Weights of a small GPT-style language model, trained from scratch on English Wikipedia.
Size: 10 layers, width 192, 4 heads of 96, MLP 640 tanh GELU, vocabulary 8192.
Training: 222M tokens, 6769 steps.
MLP neurons of a small language model. Each row is named by its layer, matrix (up: input weights) and neuron, and shows model dimensions 64-191. Each number is 500 + 40 x the weight over its row's rms, rounded and kept within 0 to 999. Numbers have three digits each.
After each neuron's rows, "fires on" lists the tokens most often at its 100 highest values on Wikipedia text that the model never trained on. A number after a token or word is its count.

L7.up513:515484489503468483582503484505479495448558522477490465514517583453531456438518587472494491495532514493438490460476552481465527466551550528454495465415490514538470478508456541541466480505530504458529524526433561470487438535519490471524523499487455538464441614533475522478500500513488510500476513495546486553528576559479503470510509519430494570524433472469520552477503485501475486515460
fires on: "s" 29, "S" 12, " Died" 6, " games" 4

L4.up553:530508445449528529448454456444513516569527449478519529497462489505521503469482538500480451540449483503569493547442458482511489476481459491505554523481460533563482460509526507446454390514541461482546523457553453503598498490517441524519442501437528507433527489509567526442489496476503521548553578616483485514478560563497533469476504532522500504426546477487470420549475474548495488569541
fires on: " " 36, " out" 9, "5" 7, "6" 5, "1" 5, "2" 4

L4.up485:439482554518475508466507511598534489545508518521461506462524433503536451489532485522566461368418440514536507519508557476530524462452471486476460553447477513492512472524479503435550487441574431491508575516512520503472507407480505554535479542512568529512454504483544479480514485589512503453540504562453551495578537486438469527540550502549569519514488511516458488463481520429394483528445
fires on: " re" 36, " Re" 10, " " 4, " win" 4

L2.up120:561463443524488454459478562496509464505527458638437520436529495484570463571554458471507462488529497515468455492526466474551481504445475447528449430535437471524537487496491480508485553469480478474529521496473532522509468427560511509529555486475494519583495515466524490482573511521492447516529498430480477479520426476471497486467528475574506429576560548475481528486477494418497556517483
fires on: " of" 47, "-" 7, " under" 6, " number" 4, " to" 4

L2.up467:451442519550533519490507484496513488515547509552486547502548518473482556445476577512526515530520535503489443585554500520566474454461500438568555511469472496516522484449507538450506512470440518489483526473512448504503492569432440587487465564488539443492515531496552459393490445502399511503447453496562513479439529519485487495496444537533554443521460532537522510475523492485485536420636
fires on: "1" 27, "0" 25, "6" 9, "5" 8, ";" 7, "2" 6

L7.up628:513450532566504484477506491508501495532472527488424586450531533512500565453517528532494468516431529544529453516416460503460472433479504545487547492516532462506504503486459531449499579476498568514516556453476509455477605538476451528529554504545536534413456451451609532466507430517537464518498568490438454546509512528512546487549483538496534529419486553531481468503454547473521482472512
fires on: " " 44, "," 24, "7" 7, "2" 5, "1" 4

L2.up208:521460545463508483510540460464431556534521540555496496418531523496515478535478535453555541489477536550582542541555491516534468511478484433460423522474502541496477423537455522505504428525442445499440527506452500573475491538538516508571513492536596532539441567525519472504530474459446459536549577511532433475514516501468511531487443501491532472572430537464502516438522480474484479510480
fires on: "s" 52, " not" 20, "ly" 7, "ities" 5, "ers" 4

L7.up196:445512502512443491516501610484537520492506452471484546523525484516500489491516631551449466535512498480444489465505492544578515515475518527523493502461535540538550530524510534427421511455450531515547609518487475479563464568530560478488461438482477515486477498493522462473619519489489435526461515452553510500567534506468514516461524435394452532466550402432536547531469573493529472519501
fires on: "s" 29, "ch" 9, "S" 9, " of" 8, "is" 5

L7.up96:502539576483465509503472441580468513542516446497550533519490467447554496429480473536536517442492418543470481489498496552492481412526499559435581548464465478497515489487513498487500562452453515444521509490494527470490548468517479524518442523464550453516504430443570496548550536526484501428466545462488533461490499505515573511512577433493586483485503520489475494543455549482470546529515
fires on: " " 42, " |" 15, " Ro" 13

L7.up13:472477537423599527517501455414501565518571501422501480532469467523525485420471524481550507419470449532491596511544507440458533541486524483406495507437493499515467471511528531537511480482511485517547494487502485443490578411506510524539440509495546518448509483429470490496541522461472455518485476508455472476470483505511545502528489444500551481527434516424564512522610569469451467488516
fires on: " " 59, "be" 9, " Re" 6, " she" 4

L4.up132:491584548425472396463469495518498476503557549482500509580518454508556513475495517504520451431533544471469508474528477544540504507571530510451535500493486490521490579489532564571472527575493428441437578525524566455493470435535452518597514480518493459487536532495568520460556469492490522455470529470476511499387483496551502487518507457488520524518541468479538427450506458454529573483456
fires on: ")" 28, " |" 25, " (" 5, ";" 5, "%" 4, "\n" 4

L4.up155:523512491443459498454481563563431517520517519518467522485518522569542445531490505467545516491587522463482471452450526488537442513492524488514494484506482464592465569476487440447442509487503489485520577458500510503469498533514474540557447458453486496469529584523529530615538495536482513518535465508400566496570506466497503484521499418498561463531552542433513492496567408488475486557450
fires on: "-" 79, " of" 9

L2.up287:511509490477455453488495434514463516465520496517521479479638512414459508525480434505495486483544502578513550500529539480539495443563476460475455530487432520539568468530449598473496565444468469478465417448537503527524535570467500488507460495538531498393463544521497541488561511507471540515549517424577525448513434473481474482454481545470473576545435506516443548501527565556473473513520
fires on: "ly" 23, "um" 13, "er" 13, "is" 6, "or" 5, "s" 4

L4.up254:448521562506517476493525502428546552495530514517531522484508495561528501486510511539477506550460487463553483532475483496513417469463478477425529587503547506458479518537483533567452519510484491468482445463496585458496437509496514472546483567463423408486482464527461489489505452494469477451433513440510492414467468501478532568559538466467589452453496478586517541575457525504493436524542
fires on: " |" 65, "," 15, ":" 4

L4.up242:477481458495579468466485525440448488516462486540450475580543455504533534552566505457564463507536482457517503571454502516538448452466456567546494442450518540520518452536523443507467510469497450450527440456487498583560477536432384507527515519540499511433509542448614467454513499573436481544555568562532453417503488521429474451511460485576500475458468508531468568499488503470417498515535
fires on: "1" 16, "2" 15, "3" 13, " " 9, "6" 8, "4" 8

L4.up536:511503465486449536462462503520538442438515550518532476497541484551473530529471516453540412492543513478503506605503439497524451454516403511506470438554505486526486528466497514447490479468451480533545566445525467438525497534476519512436510504506474425501492518467592526513575539525546502615542477552571441434544534554475403499530428470487504484498497381448443528462458564506473511476487
fires on: "1" 52, "8" 16, "." 11, "er" 4, " " 4

L4.up84:532485543493483483592526526497521482569568506541515492509525426485485560531557532511494464467415532495538452556487500520543430447519476527430486487417454555554535479525519466458446545548508461454439506427522553535540467464537488530502477557452498508435478537530445471437473550506456547547535531542544511484476501511486509446506504500514518412509436488544494486486529492489454548448554
fires on: "0" 15, "7" 11, "3" 11, "2" 10, "4" 10, "5" 9